Weights of a small GPT-style language model, trained from scratch on English Wikipedia.
Size: 11 layers, width 640, 10 heads of 64, MLP 1920 GELU.
Architecture: LayerNorm before each block, tied embeddings.
Training: a variant of Muon for these matrices, 997M tokens, 7738 steps.
MLP neurons of a small language model. Each row is named by its layer, matrix (up: input weights) and neuron, and shows model dimensions 480-607. Each number is 50 + 15 x the weight over its row's rms, rounded and kept within 0 to 99.
After each neuron's rows, "fires in" lists the words (lower case) most often at its 100 highest values on Wikipedia text that the model never trained on.

L3.up1762:44 37 29 37 52 49 66 34 54 34 80 45 33 74 56 57 45 31 57 34 19 58 50 46 59 64 63 50 45 34 38 75 52 44 26 51 53 41 39 53 43 54 50 48 29 53 63 61 38 47 46 32 44 37 63 53 58 84 51 41 53 33 15 69 49 50 36 48 59 72 41 61 40 67 41 68 44 16 75 45 55 47 52 65 53 61 24 39 48 65 61 39 49 40 37 51 19 13 59 70 70 73 51 60 38 37 49 46 68 58 76 41 30 30 36 57 54 61 55 65 66 34 66 59 54 40 46 50
fires in: "which", "that", "amemiya"

L6.up927:55 52 44 37 55 51 19 09 19 28 62 61 49 60 55 51 26 49 48 99 41 42 56 67 49 68 47 51 59 45 49 65 59 73 48 33 49 31 45 89 30 58 44 46 52 58 43 44 53 43 41 48 45 46 44 34 69 25 42 70 39 64 70 51 58 30 36 29 38 55 55 53 48 59 85 58 61 50 40 60 60 65 29 37 63 07 57 60 47 81 29 57 38 64 47 46 55 50 48 40 32 53 22 46 39 24 56 51 34 41 25 68 78 92 36 50 67 62 66 46 80 22 33 61 35 62 45 34
fires in: "based", "born", "focused", "life", "consisted", "focusing"

L7.up1636:54 61 69 40 51 53 42 74 56 57 74 70 62 68 58 64 40 56 53 54 33 43 63 51 76 50 52 57 31 55 64 61 26 50 40 58 44 53 35 60 46 18 19 17 57 50 34 59 53 71 53 49 57 51 39 50 18 44 52 60 74 59 57 52 26 58 67 69 62 39 41 33 46 46 44 43 51 67 41 75 45 43 27 43 70 60 67 38 49 28 50 42 84 57 44 73 56 27 59 47 64 47 23 56 50 64 50 60 48 32 35 65 51 50 57 44 43 46 47 48 49 48 30 52 65 46 49 41
fires in: "the", "of", "to", "constantius"

L6.up1663:31 42 49 48 55 40 53 59 38 42 31 50 63 59 45 46 36 58 40 41 20 60 33 58 60 56 49 34 52 28 46 44 44 60 50 88 69 67 61 23 81 44 50 39 48 34 78 48 35 49 50 31 46 74 58 49 26 46 37 37 45 65 48 72 59 58 53 64 23 45 58 27 24 54 46 64 39 83 56 54 34 64 57 28 50 68 47 37 81 34 82 56 54 68 54 45 37 48 61 35 44 71 49 62 41 54 43 50 63 36 51 35 38 48 28 68 48 37 60 68 45 45 41 33 52 58 69 63
fires in: "black", "white", "human", "red"

L3.up318:55 23 58 44 46 45 37 66 68 63 61 49 42 45 59 67 46 59 51 42 34 51 62 50 63 80 54 45 28 45 68 30 61 55 72 35 53 54 66 52 54 61 52 59 40 66 57 59 59 83 70 39 35 67 49 54 61 42 37 39 63 69 37 25 49 47 47 63 49 61 43 29 50 50 49 74 43 57 52 62 62 69 37 55 54 65 29 43 70 53 45 21 53 51 65 31 54 94 47 46 40 31 22 72 42 34 64 48 57 72 62 34 56 42 47 36 57 46 50 77 44 36 51 53 64 52 54 53
fires in: "in", "of", "for", "the", "a", "to"

L6.up313:77 48 46 25 34 63 73 53 52 68 89 59 24 22 62 70 44 63 66 31 31 39 55 50 43 34 55 38 43 41 58 70 34 39 53 58 58 47 52 20 77 61 68 53 64 59 55 52 57 50 37 75 80 30 55 57 64 65 38 60 36 72 53 59 50 43 37 28 65 28 47 65 47 39 73 69 45 47 43 45 56 44 31 52 52 60 65 47 45 65 75 43 29 91 70 42 28 61 78 50 49 54 67 57 53 55 47 43 27 52 61 56 52 43 39 39 44 31 55 68 79 66 52 59 29 69 72 63
fires in: "the", "his", "s", "a", "following", "her"

L7.up838:26 28 33 33 58 23 58 43 32 45 61 51 66 47 60 41 62 31 73 69 40 55 48 55 56 25 36 19 58 42 55 52 54 34 40 82 84 39 49 42 50 38 38 52 68 40 52 50 53 28 56 83 58 37 64 57 25 63 48 47 56 67 66 59 58 42 15 48 46 45 57 38 60 73 18 59 44 52 51 41 48 34 52 72 61 88 36 42 49 70 32 37 48 74 55 70 51 80 61 71 47 35 28 51 62 76 30 54 68 21 41 39 65 60 44 00 38 48 59 42 52 66 35 24 25 64 70 52
fires in: "on", "from", "of", "for", "to", "in"

L3.up583:54 67 47 42 62 66 57 60 57 59 36 42 51 49 57 47 49 44 36 46 40 55 71 56 37 41 39 47 73 55 46 44 92 52 31 63 55 60 33 49 64 58 49 57 53 73 52 50 41 49 47 28 45 55 63 37 59 47 46 43 60 32 64 57 51 50 57 76 73 32 34 58 31 74 45 26 42 68 53 27 56 30 60 51 45 71 72 34 47 62 57 51 39 48 69 43 58 33 43 76 44 52 24 55 43 50 46 63 78 68 43 30 54 38 50 55 57 23 52 58 47 37 41 43 38 34 49 40
fires in: "the", "of", "closer", "to", "its", "their"

L6.up561:41 83 68 53 69 59 37 75 70 50 35 58 33 50 62 64 37 64 34 30 55 55 67 45 48 55 46 59 45 75 61 05 72 44 39 65 69 49 31 59 43 70 27 42 25 48 51 54 64 51 55 33 46 36 49 60 57 63 29 52 27 58 26 68 19 37 70 52 39 58 56 21 56 61 40 41 61 48 56 36 49 72 37 50 61 62 42 51 45 33 68 70 75 28 76 86 48 60 48 47 50 66 46 25 44 41 58 50 43 56 61 48 56 49 34 37 58 24 72 55 49 58 53 41 45 65 44 46
fires in: "japanese", "used", "only", "known"

L3.up1345:42 75 64 51 36 54 36 52 38 70 43 49 54 46 62 64 32 43 43 50 77 52 58 33 51 58 61 29 29 29 60 30 59 85 68 26 46 47 36 61 45 67 36 51 45 51 42 39 23 47 59 80 42 58 29 54 46 48 41 46 36 72 58 29 63 60 42 02 71 57 51 52 54 51 55 63 70 50 77 77 17 48 12 56 69 53 37 51 47 51 37 57 48 68 44 38 35 43 65 45 39 72 36 57 19 64 34 66 50 48 59 44 50 26 66 18 57 52 78 42 31 53 50 59 30 63 19 70
fires in: "of", "in", "to", "from"

L7.up53:67 45 38 36 16 55 76 41 28 65 30 72 47 66 42 40 60 62 39 45 35 34 56 57 41 49 60 37 46 43 39 61 61 38 37 86 36 34 48 49 57 43 47 23 62 63 49 35 49 24 77 53 63 38 81 53 43 50 71 34 49 56 71 56 80 33 57 44 43 60 45 56 54 33 54 51 23 41 39 50 27 48 59 48 23 58 35 57 42 64 52 42 36 38 51 46 52 51 40 48 57 43 40 66 29 46 34 49 65 49 55 42 72 24 56 63 59 33 24 80 44 72 37 62 64 60 61 43
fires in: "as", "at", "from", "attended"

L6.up542:69 45 21 45 48 47 69 57 43 51 73 22 36 22 63 37 30 36 54 64 38 46 47 49 69 38 43 33 50 69 61 59 48 52 37 68 42 49 53 60 33 63 54 31 77 84 40 47 66 69 52 49 52 45 65 64 41 77 49 36 28 81 48 75 34 48 40 32 37 32 65 57 24 64 45 18 50 67 16 40 68 48 64 44 51 46 52 62 76 63 45 23 59 55 62 58 51 73 40 49 51 50 57 52 42 54 62 63 46 51 44 30 76 68 35 50 41 70 48 59 27 61 57 68 53 55 57 61
fires in: "s", "any", "its", "of", "his", "their"

L3.up628:25 07 64 38 44 57 50 39 62 42 39 54 48 34 39 41 46 66 58 80 60 45 62 26 25 42 43 20 46 64 45 24 70 41 25 70 36 50 37 87 62 60 64 56 39 63 63 45 51 40 34 37 50 46 60 56 37 41 46 55 11 62 63 39 67 40 57 32 44 55 12 54 57 54 43 38 58 68 56 47 32 81 59 41 78 89 83 62 50 38 65 36 60 46 42 44 46 29 43 41 58 80 40 69 46 25 45 59 54 62 57 66 56 43 75 60 77 50 54 49 82 41 29 66 36 63 61 00
fires in: "to", "at", "of", "into"

L7.up1202:59 60 49 39 49 76 48 54 49 75 54 42 43 34 64 61 33 39 48 59 41 29 57 41 60 37 29 37 53 42 55 49 34 41 24 78 41 71 37 39 48 49 67 56 45 69 53 51 60 55 62 42 46 70 69 53 21 14 33 37 45 65 57 36 62 62 67 49 36 61 61 36 67 28 34 35 54 32 49 54 55 38 33 26 56 46 77 34 55 42 42 62 56 11 66 61 42 47 41 64 52 63 31 58 55 57 35 52 63 21 46 37 51 31 17 38 22 37 31 55 65 37 55 25 72 50 69 55
fires in: "as", "all"

L7.up676:25 67 46 58 36 45 52 55 37 45 16 37 62 43 46 68 59 25 56 62 67 69 56 31 59 71 80 20 48 46 34 48 45 58 40 34 58 35 38 58 67 68 48 40 75 45 48 32 72 83 68 87 56 38 50 59 59 57 75 56 49 53 63 51 21 54 49 47 73 41 16 64 53 80 50 61 56 65 76 64 65 65 45 62 61 66 58 39 78 38 63 35 35 49 60 43 44 50 65 72 44 49 68 43 14 74 48 45 52 21 19 42 11 55 34 42 55 50 60 62 50 59 39 46 26 04 49 46
fires in: "the", "of", "s", "to", "and", "in"

L6.up16:40 52 77 59 39 32 41 32 77 35 67 52 64 34 52 61 64 62 65 47 21 45 38 57 44 47 74 59 43 82 31 49 59 22 78 47 47 29 61 47 46 30 63 22 35 56 41 71 42 55 40 65 31 35 51 39 44 48 47 36 36 33 40 42 57 47 53 57 46 56 29 70 64 70 28 45 61 71 45 43 69 52 17 42 59 30 54 75 34 52 35 50 44 50 21 31 65 54 74 63 72 43 51 43 15 37 67 31 62 70 58 81 49 31 41 45 34 39 39 17 31 38 41 44 64 45 49 61
fires in: "a"

L3.up381:68 72 57 24 37 58 31 45 60 53 50 71 90 49 54 63 74 46 41 65 65 37 29 67 70 58 25 31 54 65 12 38 69 43 38 44 41 60 59 52 66 38 22 40 74 38 42 53 32 39 33 29 66 50 70 45 53 63 57 44 52 76 28 41 54 33 64 26 72 55 52 58 58 50 50 43 45 40 58 99 50 63 52 53 56 30 24 56 62 75 77 48 65 61 36 47 72 43 19 53 31 77 53 58 63 33 59 71 47 69 60 51 43 51 58 35 39 38 73 34 59 34 47 41 47 50 43 28
fires in: "of", "who", "in", "to", "with", "hunting"

L3.up1873:63 74 27 56 53 56 65 65 43 82 31 56 53 51 81 74 37 66 73 51 37 28 33 45 45 47 48 35 34 46 70 51 44 59 64 47 51 53 59 53 42 67 85 64 35 47 57 54 36 53 44 44 59 57 53 21 59 52 56 44 35 80 34 52 46 49 15 42 42 47 62 68 57 61 35 39 41 43 48 28 30 30 12 53 77 33 42 32 53 25 45 47 48 75 20 52 53 57 54 84 56 33 64 85 73 62 63 66 42 55 44 39 56 48 22 42 74 48 76 62 56 79 66 50 59 57 37 64
fires in: "to", "of", "on", "in", "for"

L3.up1249:52 62 58 44 46 69 48 28 76 55 52 56 48 75 99 37 46 40 37 99 42 42 47 41 41 60 35 46 58 64 44 31 33 55 68 63 43 58 41 58 61 21 37 62 28 56 36 50 51 71 81 49 64 45 60 49 43 66 52 46 48 62 32 24 53 35 83 44 26 47 42 30 39 43 40 50 46 42 58 62 72 61 90 32 81 33 51 53 68 47 66 15 71 56 36 55 49 69 43 39 37 53 37 40 69 17 39 39 52 51 65 42 48 70 51 24 51 59 43 71 56 57 32 16 52 62 41 17
fires in: "of", "for", "by", "in", "from", "to"

L3.up107:36 52 48 45 54 49 67 50 41 84 24 26 65 36 61 62 66 72 48 52 52 60 42 68 42 51 66 56 63 53 18 45 64 43 51 58 80 73 24 46 55 34 50 35 67 54 53 31 61 31 77 28 24 46 25 39 47 58 44 64 42 55 26 50 46 40 82 60 55 35 60 70 51 64 55 59 72 47 13 69 62 29 69 25 53 30 37 40 49 93 66 80 69 50 46 60 39 70 27 42 59 58 23 65 53 61 48 37 60 68 64 63 28 41 77 42 37 51 44 61 70 52 53 42 25 66 52 42
fires in: "of", "to", "that", "against", "from"

L7.up1267:42 67 53 14 57 44 54 34 53 78 33 33 49 71 32 59 47 77 50 80 39 49 86 37 59 58 57 56 59 73 30 41 39 60 49 44 14 16 47 32 51 80 72 41 45 32 31 46 63 34 56 35 22 59 64 50 50 72 62 44 43 25 50 82 47 61 61 61 61 50 59 50 65 45 41 27 58 50 33 51 51 55 41 48 65 40 36 60 35 55 49 37 38 56 64 27 46 66 17 47 74 41 52 42 42 42 68 60 48 32 45 58 50 28 93 45 48 37 03 30 39 37 43 45 45 40 41 55
fires in: "a", "guthu"

L3.up1091:69 42 45 55 45 52 35 49 42 43 78 57 45 69 43 23 37 38 70 47 49 46 47 21 66 43 69 55 35 45 50 62 56 39 33 28 52 63 38 36 72 46 60 73 54 35 69 61 52 34 55 38 42 44 42 20 73 45 45 73 60 12 62 61 28 67 14 41 66 59 65 47 62 76 51 40 46 37 63 59 49 64 65 55 41 62 41 31 64 60 50 53 70 78 58 48 53 43 51 57 57 51 33 50 21 43 34 58 56 28 99 33 37 49 49 34 45 06 45 70 59 48 44 53 26 26 53 65
fires in: "which", "that", "television", "radio", "who"

L3.up64:83 76 58 23 43 47 35 67 34 70 28 51 65 75 38 64 64 32 46 39 30 73 51 45 53 70 68 36 45 46 67 64 59 21 55 57 54 67 61 47 55 13 11 59 55 58 43 46 64 56 68 43 69 63 53 44 72 54 42 30 37 35 41 75 54 60 34 80 66 12 51 59 60 61 78 27 56 31 61 45 29 35 67 66 38 54 54 43 43 64 48 37 48 40 56 54 49 17 69 58 52 49 51 44 51 64 48 44 68 40 61 54 49 50 69 55 72 54 46 64 64 54 61 66 74 58 73 40
fires in: "as", "of", "to", "cliftonville", "than"

L3.up1781:32 67 66 21 38 52 31 68 66 51 36 60 31 44 27 79 60 63 61 56 57 58 81 42 47 49 25 51 28 49 32 65 42 29 42 41 67 66 44 62 73 50 57 00 50 60 46 43 61 52 36 67 48 78 52 60 50 50 47 51 36 42 48 59 72 72 45 36 72 54 58 49 53 36 89 68 42 40 76 65 38 51 58 31 28 34 50 22 53 59 38 31 31 61 45 47 49 47 42 69 53 74 45 48 34 23 66 46 62 56 63 48 32 46 64 34 51 09 80 40 60 63 67 38 57 42 46 78
fires in: "a", "the", "an", "s"

L3.up1680:78 39 41 67 47 24 63 45 45 84 36 33 51 43 70 54 67 53 73 16 29 75 52 58 76 17 56 56 27 41 61 44 53 76 26 51 38 64 68 56 42 43 69 55 38 41 46 41 45 31 59 54 02 13 51 47 46 47 50 68 61 66 43 65 44 65 50 39 37 39 57 61 38 57 51 64 66 53 51 74 61 40 53 44 26 57 60 48 35 46 40 35 57 41 45 24 41 71 52 64 65 58 35 60 57 37 46 63 49 32 62 63 50 64 61 55 50 48 47 61 49 62 56 72 59 36 62 29
fires in: "of", "to", "since", "that", "in", "until"

L6.up1133:58 30 33 53 50 42 48 30 51 48 55 63 78 45 51 57 44 61 46 47 53 56 48 61 30 74 32 29 30 53 24 46 49 49 33 80 38 73 53 54 53 59 57 47 31 22 72 34 45 37 50 41 47 47 66 44 58 56 48 71 29 65 56 41 50 45 52 65 43 05 66 65 34 63 61 61 63 77 27 38 35 62 37 47 54 67 63 66 60 64 80 29 57 50 69 42 35 78 51 52 33 56 54 51 46 71 30 48 38 56 18 48 52 72 35 51 56 44 46 51 53 66 76 84 61 44 59 55
fires in: "in", "after", "of", "to", "during", "february"

L6.up1167:59 51 47 52 45 42 43 46 42 42 56 32 59 71 78 51 47 54 74 48 24 44 56 40 31 33 42 21 26 58 38 46 66 47 50 59 49 73 43 46 61 69 42 49 48 60 62 44 44 23 61 47 46 27 56 21 84 34 09 40 68 47 22 73 66 50 45 92 46 73 45 59 69 55 59 65 73 89 45 57 60 74 47 55 47 39 50 57 40 42 19 36 77 71 57 51 57 77 60 75 43 56 58 40 80 58 41 46 57 64 41 48 40 64 66 69 69 49 69 86 61 52 62 15 59 47 46 47
fires in: "in", "of", "than", "while", "like", "from"

L3.up309:64 60 42 39 60 49 33 40 55 62 22 54 45 84 55 65 50 73 13 82 25 52 54 69 50 46 30 33 57 33 37 51 38 41 59 70 53 16 46 66 28 71 51 53 44 52 54 43 38 54 66 45 74 44 70 42 52 69 57 30 37 36 51 55 52 47 50 53 55 28 48 55 50 60 35 34 58 22 60 64 53 50 55 56 79 69 28 56 53 42 79 62 58 72 44 59 66 25 40 59 50 67 61 49 37 23 27 69 26 49 32 50 51 39 52 45 37 73 48 49 67 49 42 58 69 58 51 66
fires in: "of", "from", "to", "at", "joined"

L6.up964:65 54 54 38 66 61 44 38 54 44 53 47 47 60 13 44 36 42 53 50 48 44 47 30 57 47 55 68 54 17 50 39 51 79 63 40 41 62 71 31 71 17 32 29 33 52 50 48 63 57 40 60 60 67 35 58 69 44 22 51 67 58 49 68 52 75 56 30 33 45 72 47 68 46 57 57 35 61 41 42 35 51 43 57 48 64 72 64 41 48 32 34 70 57 42 57 34 55 65 39 48 52 30 38 51 50 78 25 52 37 21 26 22 27 16 70 72 47 44 64 27 64 31 54 70 41 80 44
fires in: "of", "to"

L3.up1842:42 86 50 38 67 43 52 47 60 26 27 68 46 60 62 57 47 21 48 46 17 37 60 64 55 46 46 65 78 41 23 57 64 46 22 36 53 52 48 54 36 65 40 56 48 44 57 37 80 24 58 40 47 68 62 66 55 62 54 53 43 46 32 44 42 47 59 46 36 43 73 54 49 59 38 51 71 44 18 42 43 59 61 56 46 25 66 58 38 36 44 45 29 40 67 53 26 42 41 50 51 40 39 44 60 54 42 70 83 28 40 37 43 39 41 05 48 36 44 42 57 56 63 47 63 73 39 54
fires in: "to", "as", "is", "him", "be", "his"

L3.up66:59 49 46 23 49 61 51 44 55 36 63 34 43 39 62 23 31 63 62 57 28 44 39 55 47 45 07 72 62 59 54 28 76 64 71 54 15 64 85 45 36 53 54 33 27 47 49 45 78 51 51 62 67 22 43 45 51 46 30 59 69 62 43 57 53 29 72 58 58 60 46 44 54 48 46 58 54 75 47 35 47 58 04 66 27 59 36 52 42 40 48 55 44 38 32 75 51 46 74 36 50 63 30 41 55 51 64 47 75 46 40 48 64 38 40 28 64 41 48 46 36 46 20 57 37 66 42 65
fires in: "up", "to", "for", "upon", "on"

L6.up1424:80 55 49 43 35 46 59 47 26 81 83 56 34 51 60 66 51 70 67 70 48 20 65 31 53 64 62 64 63 50 44 35 59 53 39 72 60 47 41 48 70 65 53 52 68 62 32 47 59 44 50 58 58 89 32 32 61 40 67 22 58 43 51 52 60 52 51 55 36 40 46 73 35 23 34 39 32 46 50 57 49 55 64 69 68 34 59 56 17 30 60 60 56 51 40 45 66 29 15 36 61 40 58 39 16 66 51 50 51 58 53 45 35 44 47 57 52 26 42 66 90 63 60 51 47 44 53 60
fires in: "as", "is", "became", "the", "was", "also"

L3.up1161:50 28 34 27 35 51 45 74 60 41 42 66 50 44 27 22 60 44 66 52 31 30 29 23 42 25 35 46 48 51 40 53 29 71 37 55 44 33 86 36 68 47 46 13 46 14 75 80 27 71 56 44 73 43 41 40 44 65 33 58 87 42 41 41 71 40 55 70 38 42 70 71 52 35 35 48 19 71 56 26 69 49 68 00 50 73 37 32 39 45 33 55 52 43 50 75 62 43 49 66 70 53 43 52 55 73 00 37 59 61 43 27 68 48 60 32 28 51 42 36 66 14 47 53 68 51 48 33
fires in: "of", "in", "on", "for"

L3.up1832:40 51 50 59 52 40 36 66 54 57 41 61 40 39 60 54 50 30 40 68 60 49 54 38 71 61 85 55 68 36 58 65 62 57 28 45 64 78 57 28 45 45 62 39 65 26 36 75 52 27 25 65 69 61 42 54 68 45 42 47 40 64 44 60 50 52 42 54 49 76 40 55 40 64 62 43 58 70 44 62 54 39 52 50 56 53 57 63 62 32 38 35 77 63 20 74 39 53 68 49 59 46 46 47 59 30 34 66 38 39 75 65 43 64 54 63 63 32 63 51 67 31 57 69 37 56 59 60
fires in: "which", "where", "that", "by", "has", "the"

L3.up1445:55 38 35 49 41 46 43 52 63 94 42 17 51 60 75 72 48 88 33 57 65 56 56 28 35 56 74 44 37 48 34 51 65 60 39 51 44 59 61 52 21 51 65 57 27 36 40 46 41 50 57 75 34 49 47 49 51 41 36 62 39 60 50 40 61 53 42 67 50 58 63 83 44 70 49 41 73 38 41 28 52 61 48 46 90 58 50 52 51 76 38 54 25 22 67 51 53 52 67 41 38 41 55 52 47 51 66 56 22 69 87 63 36 46 89 65 53 27 51 54 61 38 61 74 30 42 45 59
fires in: "to", "of", "with", "that"

L6.up62:50 60 71 65 54 51 65 46 37 27 63 51 41 50 72 70 46 46 61 53 29 47 51 70 49 52 32 42 54 45 56 46 42 54 46 82 49 40 70 51 61 23 56 31 71 70 45 46 25 59 25 52 70 48 54 44 59 75 64 51 69 61 57 42 50 55 30 59 72 33 53 29 42 73 43 37 50 40 53 51 37 62 44 42 52 52 32 56 51 24 39 48 84 37 48 41 50 43 44 58 46 31 57 62 38 71 20 77 55 40 45 40 44 42 59 70 70 55 77 55 38 58 53 71 50 59 52 48
fires in: "this", "the", "a", "s"

L7.up657:59 73 54 54 46 38 36 57 61 34 65 59 49 12 59 48 74 66 39 52 40 54 70 45 36 77 18 76 84 61 50 57 57 78 44 54 30 57 48 57 36 59 36 54 51 76 66 36 70 49 61 63 48 37 47 50 56 59 45 42 59 72 39 42 61 46 37 56 56 37 38 39 42 62 37 26 31 35 25 80 57 57 19 26 56 64 60 57 60 61 42 52 62 24 55 45 56 63 45 18 48 30 32 65 52 66 73 82 33 37 42 61 47 33 49 71 66 57 43 64 24 38 37 26 49 31 59 49
fires in: "the", "a"

L6.up419:46 27 68 28 61 43 71 48 40 39 64 42 52 35 24 45 43 47 38 56 43 45 28 53 47 27 54 52 57 41 66 32 41 66 40 83 63 53 52 24 46 33 34 52 19 50 69 38 45 56 64 47 48 77 46 87 70 38 37 51 79 85 36 83 70 68 73 50 46 64 41 36 55 75 45 26 43 54 26 51 63 59 59 26 49 67 43 31 56 36 61 53 70 77 56 41 40 74 62 77 39 71 71 57 53 27 71 47 45 33 42 22 41 66 62 31 13 48 39 34 51 46 23 47 50 41 65 51
fires in: "for", "of", "between", "after", "along"

L3.up224:21 37 24 62 63 45 69 32 53 49 27 44 36 38 66 32 32 43 25 42 27 57 52 63 50 41 40 60 41 69 49 49 42 60 47 57 54 62 83 36 45 52 67 54 45 71 64 45 58 41 55 59 18 21 56 73 48 49 51 50 66 64 64 55 45 59 19 25 63 70 65 68 44 65 41 69 69 32 53 54 40 49 42 07 47 33 51 38 41 25 61 57 63 66 42 61 63 38 64 72 37 61 40 25 63 48 31 47 63 37 61 68 47 54 56 21 67 54 54 65 49 45 33 48 39 40 35 40
fires in: "to", "of", "from", "about", "on"

L6.up619:27 44 48 46 13 02 50 36 46 54 34 95 38 78 50 41 66 59 45 34 48 47 28 44 44 60 56 41 70 66 42 38 69 37 46 49 67 68 81 62 35 52 76 57 64 54 59 59 38 63 50 43 45 44 56 21 36 50 55 64 20 83 36 50 51 42 76 31 72 59 58 39 67 44 68 78 62 34 27 59 47 70 10 41 94 68 31 77 39 60 54 54 75 31 58 51 32 49 39 53 42 50 59 64 61 56 55 53 50 48 58 43 64 49 71 36 62 30 52 52 58 45 42 56 75 54 44 51
fires in: "in", "of", "on", "to", "at"

L3.up1530:12 74 61 43 23 46 62 42 26 54 30 56 51 83 78 69 65 73 56 29 43 49 60 45 41 66 46 41 34 72 34 50 68 79 67 37 49 37 46 37 55 57 44 36 31 31 31 21 33 32 64 49 21 52 53 67 68 48 31 34 43 40 27 49 67 66 66 59 48 54 27 40 58 56 58 50 57 32 48 39 40 56 60 38 43 42 20 71 42 64 60 50 48 52 68 57 51 56 49 51 51 34 64 28 25 42 45 53 59 53 14 33 54 24 51 26 42 48 56 50 59 51 81 51 69 49 66 53
fires in: "as", "was", "served", "on", "named", "in"

L6.up280:62 38 55 39 47 64 45 67 51 51 44 41 36 40 50 33 43 65 44 53 68 00 72 53 17 77 61 47 62 61 17 35 61 48 22 23 48 59 58 29 47 56 66 32 57 49 68 60 62 27 44 59 30 79 43 55 94 62 28 49 73 44 58 60 47 35 56 36 22 69 47 61 39 78 67 45 30 43 40 64 39 76 56 56 75 39 73 54 70 45 27 40 68 69 66 43 52 40 55 32 58 58 51 32 73 55 75 57 30 64 49 47 42 50 40 72 47 47 69 28 40 40 52 67 46 67 56 56
fires in: "born", "found", "located", "consisted"

L3.up1466:52 61 66 31 52 69 46 52 51 53 44 33 42 55 52 43 69 36 46 70 47 66 49 46 27 65 59 58 59 56 47 45 62 55 39 34 36 40 42 34 45 38 51 61 33 62 57 38 36 44 65 32 41 36 63 56 38 53 59 36 28 21 40 56 38 81 71 60 63 45 42 27 53 54 60 41 55 34 54 24 52 61 54 52 36 41 37 75 54 56 73 50 46 31 57 34 49 33 52 41 56 21 45 07 71 58 46 57 57 34 56 48 43 35 59 15 73 26 44 34 53 58 35 68 49 65 42 52
fires in: "as", "to", "of", "in", "for"

L3.up1667:35 69 40 78 35 31 61 78 56 59 10 58 52 59 51 34 47 40 73 45 41 43 01 53 64 43 56 65 80 61 32 51 51 44 36 57 69 38 68 49 52 42 00 66 38 58 51 41 37 08 68 76 49 37 43 42 60 65 49 46 64 23 60 37 48 27 43 50 34 38 44 62 41 73 55 41 64 59 70 53 90 51 52 57 37 23 59 46 68 58 49 57 49 50 69 48 35 49 58 41 51 37 54 51 50 57 27 64 76 41 60 48 53 52 68 27 57 33 33 47 72 39 63 54 64 31 36 59
fires in: "of", "for", "in", "on", "about", "to"

L6.up1538:15 68 46 42 72 59 35 65 14 61 65 35 65 15 69 90 38 48 42 62 11 39 43 24 71 45 30 32 58 62 26 30 37 49 43 63 63 24 81 54 41 61 70 58 77 65 59 53 61 56 55 55 51 49 64 20 43 50 38 57 54 62 60 44 68 57 44 50 60 37 16 47 50 46 52 65 34 50 39 47 36 49 51 64 66 43 35 67 79 57 64 32 52 51 46 51 36 57 43 34 37 23 33 64 59 47 36 62 27 20 20 32 54 39 42 36 37 26 57 39 38 49 57 43 46 64 40 41
fires in: "and", "as", "the", "a", "to"

L3.up830:31 72 53 25 72 65 39 59 41 47 33 48 59 55 46 44 43 38 38 44 69 45 46 33 24 44 63 77 40 60 53 55 58 55 62 27 32 80 60 52 78 77 47 47 52 21 79 59 54 57 48 76 47 49 38 62 68 48 30 45 68 44 21 72 55 32 56 47 52 50 30 36 54 72 56 49 58 46 36 56 53 66 41 56 59 49 75 56 89 62 55 47 75 29 59 57 45 56 43 54 51 41 44 65 69 70 22 49 24 38 80 17 50 63 48 28 47 43 44 48 49 21 43 67 45 54 39 55
fires in: "of", "also", "that", "such", "which", "the"

L3.up1255:39 41 17 48 54 47 47 80 64 37 58 45 51 79 61 61 47 52 45 28 61 22 13 79 51 51 62 52 42 33 51 52 80 44 55 79 54 32 55 50 29 28 47 54 56 31 48 67 42 41 33 76 38 57 39 72 58 31 33 59 30 48 51 63 35 63 22 61 37 33 44 39 55 27 43 30 56 22 46 79 68 50 59 53 45 57 40 32 36 47 56 56 56 50 56 38 49 58 90 56 39 40 34 53 62 85 55 36 17 29 84 44 60 59 52 60 43 54 26 71 48 59 28 45 37 84 47 77
fires in: "this", "which", "that"